Weights of a small transformer language model: LayerNorm before each block, a variant of Muon for these matrices.
MLP neurons of a small language model. Each row is named by its layer, matrix (up: input weights) and neuron, and shows model dimensions 0-191. Each number is 500 + 25 x the weight over its row's rms, rounded and kept within 0 to 999. Numbers have three digits each.
After each neuron's rows, "fires on" lists the tokens most often at its 100 highest values on Wikipedia text that the model never trained on. A number after a token or word is its count.

L3.up510:503540513519470465507535520503525477476503475456519499491481542450504498522483509524484478519506564462486517492489513518452476529487490455456454522511526552494504506492461532510512492489478481521470482497503515511555487491526522535519493493494471501464463521488530479485467507539532509518513495503521499499550493487485531513485489475508474473501514509494496504493500479474472466475549454496504515533479485538556507496527488517525513492496485477523491465492548565477483507532464548477487514521460501467522519437493498505527504475540514538470475481472488529544529512505486499493
fires on: " F" 61, "F" 13, " for" 12, "ign" 7

L3.up661:547474498535491521458504476484493503521476512517512464532504500541517480505518457492510511468500533487474514510472476477478523490503509528488476521490481497489488477521431505519529540486516486495478498462526491546540455505489462501490493511442518446499546510513512496512533509493499501523516476538490490504547550509540473500510525556490489471555537497508535501521501476485483463528472487510476515485489522484489427480492503531501530476496481539507476504483488464501507503493473532486452516486488465477514490492479477535498543528509508528534531570454499487505471516484523531495
fires on: " sp" 15, "p" 13, "ff" 13, " cons" 13, "ist" 11, "a" 11

L3.up174:468504508486513482513496483489533492496447508453524484474492515488532530540520459489467487463474519500527540471513553531523482470492495481475512508455499505498471511516491480511511460498479510532528447487473515513547498499467504500538522496540492515512502482541493528514512504483478558516514507470450503510517515549529551493529513458501510527454529466514505470537528541498522481514493457512499474507507482467472503507479499479488548526524502569480497501499516472490510511520473513521543492445475509460514478508526527491485469482523500502492493511512492424508540493493507484464
fires on: "ec" 21, "c" 19, "uc" 8, "le" 8, "ident" 6, "w" 5

L3.up193:471472513507458546553471521499485506497492461479497482462527533527516531499515518477494509501516555481489533464499539467479521448536499507523479472512473525513535486513517530488487471474496503513490475491478508466476510495502516536446492512518482483458492494532516482521499496502535533517515463545485520550535472521551537479554527472532514494502483505505512542506502508487521458553501474473473526500508484512488489517496444496506493447503503471494501492484477493502554564454498472452476488496464474474480505518477509524533518466491523485487493507463507459504508513509492514525
fires on: " pl" 38, "p" 26, "ip" 13, "r" 9, "ul" 6, " Pr" 5

L3.up311:469500492510484482519475456539470488531531514472480462531463527472509474495491484531503509495469517548524498498536540501491494494504513498512544479507497496495456472543513527480499534513505475471492508516514514465525473516515539502499498474501504518478528472491462466500520507497498486517504416508479515470537467510496541488529432509529538490532505486532471521504498486524532495517513486488502477474502476461509533468539498502527518519526470447500504497498506514455434522502473513546487511512491483519466543496505508536556525464473446478507517507483492514513487508564512525489
fires on: "." 76, "ss" 15

L3.up499:456513508481520504554503549475465491479501490478532469512464453491519473479461502463483509470489510534524468445482541471517466499523473488526482488533506497526528492491520479488529489495492539515491517498496494498513500453479468513492502525481518535489515456534487491465450466481508531471470483498525463512485496511540568501514515492486511443505509527460499519474531507530501492495495502500510513515515491507496503510501502471515547522515477504505511499546485544514504464470508452460571539502502501501507521480500543538543521514517495485502522485534451518524470476532487501452
fires on: " and" 32, "it" 14, "0" 12, "and" 7, "-" 5, "or" 4

L3.up324:464547486501457523504492514476510516502493525535442512503491507506463489482506482459501499472520509488539506508529489511506436523513498471555463537505486472487484471503508559539487488501510495517495500478477478485521493494465505485494539504495527489512486477488461463469501474509500470519510515540504540529491482512462513481523505516506498505465473549527527496491530450486442521501518502486494529494483514501547566522447485524489531483482489568522498499483480478488510468508487516492524512463534492563439489495499489515517528501455509496548458487514510492498483536507468497532
fires on: "c" 65, "at" 9, "ig" 6, "n" 5

L3.up673:550520502512460524528462524502522501467498493467499473495543478509530473510498502508497486494533477485510489505519522446515478481501482517471501519493484505428546476488495514515495537451548509521471464519538534509486495529509497525476493485532464486467529480500551528471471487494530496465473455488510513504515497525516515486518531497490503486521582547503515529477495456547513545507463489453515486477500534488468483479548520491485492495482503493505466482483484508509510478533554489471511524509524506529507507481487518475493493557477499496453470495496542511514486556483491491484
fires on: " also" 29, " It" 19, "ov" 12, "ur" 9, "is" 8, "k" 5

L3.up363:472552503497494487479549489515495555467506488485454519504469519516524484477462503508494530486529543466505517475486514508471543493477493446473480474508488490523505528479491467469538514510483511568526475521496501481474478494493548525525487507513474455491485544518497472479509505470506517521498512477516495486491499478499497514487522528440530464507455523488478485510472513511519492557492509476491518515482515513518501494539480474475490487492504522436491533508484427506495542511535506499523452498507524534509532487501470539477470523492539460550512513519490459524502512516550515482
fires on: "um" 20, "ation" 14, " de" 13, "ri" 10, "us" 5, " se" 5

L3.up137:498472495469495530495491483468505479493487539520517482528498525525507549551469473523529490504510481466535500511519515500496481483519508499521483468475486515463458507530473508531491534467480488526494490528475542501546516512494498500473485493495522465506526450503473453485524487479513492457536524497507471441477477530479495456482501527525518446531550533480499506483466506471472512540536493478520508445483517489476534491521549520523498508487569473476552541462491490514514504504526486491471503506524458484527557467493497523488542497515516486472508501475502497476533524507505481478
fires on: " ass" 26, "ss" 16, "h" 9, " rel" 9, "ing" 5

L3.up688:514550510523550529485470498591518498538481475473497470526483527493518552564492442464490509482527513446507480483534478474478489495524505513524493500510560503473483500502461502509505456536481491512519513517488482527526522501510465522553507525498532481495527498504522511522471494482518457500472468518491510518462515514521455475503483512505506492550492513504477503493565467504467523483492522511512485468469469478511477452505484491509475474510467512513542492517511509494538461505484492510465527469490526516528480480507476493488509511538490454469501513512486482468471508518523474519
fires on: "ist" 17, "ay" 15, "ass" 11, "em" 11, "ce" 7, "oth" 5

L3.up260:498490471529501476526527454482498531529496492501499479581529491482545528478523496504465501496542531480466541524526482503530501488514513511509470480476493459456514539487513452500501472505526532521459514504527512492500493551504505506519549528494427502490511468501507498482526453467495492504509529505555558497558480472484531483508488531495471478523469496466493522505462489476514507456467520493537507505527498479477487524527488494513508489480500503476486476502522498481519503506459526488518526511529469529524485475513506491461479497458518467489501485489528540456514484440490525525
fires on: "at" 23, "id" 19, "ar" 9, "ilm" 9, "att" 6, "inal" 4

L3.up615:495486522478527501542484486561504544480490512511475499516481509439461484495534491487460502480460473494500481484513472494490510525480508520528527483487470496516509497501520469545529509458476501524486466479503460485489485456491481533528529500515520473521506483523502534512515507513474521455471519508531520455543565512570523494498518510494506473475541504497527513494502471527526516495504500532467487540485500578513513496483512509515509515476494521484443473494484505480474513505513556502504501503499554481494511511533517467487497496505525521466514485528511466477446503437451478513
fires on: "0" 38, "o" 35

L3.up450:515503477514518514481493487489493518492480476494484528496499510470508477485546519450469493447476488520504465495526528531514532475532481499490506541531559492516492521516473500500507559541476465523496507485441515522467498511466466527508501453472500536486460532538474508534481480454493492523512532537532486560509524452499520489483513467528526483467525506458498524499508488501496536455499460494480500500504465502479501530499520455519512493448471467519498497491493495496523531519513501484518519499419491503480479525520515518494508523498458480544524465500475500534515497518552507493
fires on: "op" 35, " =\n\n" 28, "-" 7, "us" 7, "ial" 4

L3.up276:482552484452472484559506491533476479548498527470432494484487503505504542511521503444527535507502495505522488470509496526472487488485478549503491500517535480513467486498496506487503526486470476511502535490482503468524503512474479491547469478551483515539459552476498508553496454468468464524483488538454519521525498505479491496480520517504531465450532479489530498480475532499478516511458511518493498492507497502510536502512513526457507504529492483473504482494479497486498535475477516530484522480527482571532498496489491500500507505477526507471573463506512534524518513499495530478
fires on: "re" 47, " pre" 27, "urch" 8, "ch" 6, " Sh" 6, " C" 4

L3.up435:496486509505453498510489430540473501519473544454533480530492512503486509468462510531448490476488497517480469511492519467456494511477513535502533484547503497549510459493481529529469499475499490486495495460506516528483514502440533472539453518509476526480503492501464547506474494533522490499473474509527540519482457552505465558506498511457510449510539535472470483519483499496550506509517483497501501472502501467445521518540496488497528507484495532472468545511503500504523526544507503497542508495528531499515494512512525507490486512491500525474502456512504510511518496471483530495
fires on: "id" 13, "iss" 13, "qu" 12, "e" 8, "ive" 8, "ec" 6

L3.up703:507495457509462511488506551460512503494523511515524500494491494508507517519501483439458508502505452506516510457502524541484535485492522547454477495517512498479469497500467494505532488509495481527451502505494487494464498497526496488488453540508501527504494528457532515555511486511493518477475540504490535511505516508539523461518516529497528469462546486461520527537511482470457504492483527526438498530516478513513499552508498496505514464471488494491496554493473515492531494485477522490494501476459552458521472527501526556477510555519465493483470492474466497492485483459463522511
fires on: "f" 32, "if" 11, "as" 9, "ic" 7, "ran" 6, "ific" 6

L3.up509:508502534530483552502521484532474516491497502476497496521476484521504476514505444548476470551505535511491546517540476476470457469507469478527515503508545447526503507513522463534484455474455510491506502481510510447478458504472485527437505503524478489483520466529500501515532479465496529506516469492499493509496512469537505495522480487467497499545490446517489506462494529518527492479542530524493508523469475503529492503479500502485526496499500515503527513511481541487531502476491487482579503473496474507530478514455461483480503505460462503501530488547482480504520474512526545503
fires on: "ol" 30, " Comm" 13, "art" 10, "ec" 9, "m" 5

L3.up332:508508554515470547510511494490526530490538504511508501479484513505523489482553496471512520490477525541501524560527493514462507530446508487488497493457520503478517471449480489508520472468465478525525477470492541477469492489534536505503506536489526531559462469531489504500522491505479457490478497507513507505491458530506491451514475500493551501507457484486507509435538486467532514562455526475496477516485478453522502536489511483484507517492504519490509531493549515493475447525502493505504537515476493473533525479553499525525500464475497500481478493496532506515497478490484472496
fires on: "es" 27, " –" 17, "et" 14, " v" 11, "or" 8, "os" 7

L3.up710:468486489456526520481523517476517532511479463479496438498517561476476497482503490484492444497500533456462477468519498514464472538465515526496507513500499497510552498478478489482486495462510521519481502507481523461496528495495523461524554473520508503491502507537497479532524504498500528488520515494526499586485505535504511511531484491480487517555472502467455453533514495506487506503508499500530488522509528462485506479504512455478544529488472498490500470483507507496485476506506463523519533524542487531497534448510512490489540513498532461513528528538458509520524512489434490517
fires on: "n" 32, "he" 12, "e" 8, " For" 7, "te" 5, "ince" 5

L3.up570:505476524498526504508490501494514486468527477515518555501481484518513497478485474485543459510500527533494542493523476514494486486460542487497475488507491502540477485479508476562510507512471500512489493511442517499475498494461454505473474475478515534527479491515543502494518513496516527468533502459500488492496501499508482522483512446481467519489515467513516507493503523599515468530506508542493499505547526459485445536519517457499480528457513488466478529545511531486547498488502485471511467467492469449522541522518512510494480518470525459494479525507525500540474497477517484534
fires on: "a" 26, "pe" 14, "A" 8, "ia" 7, "y" 6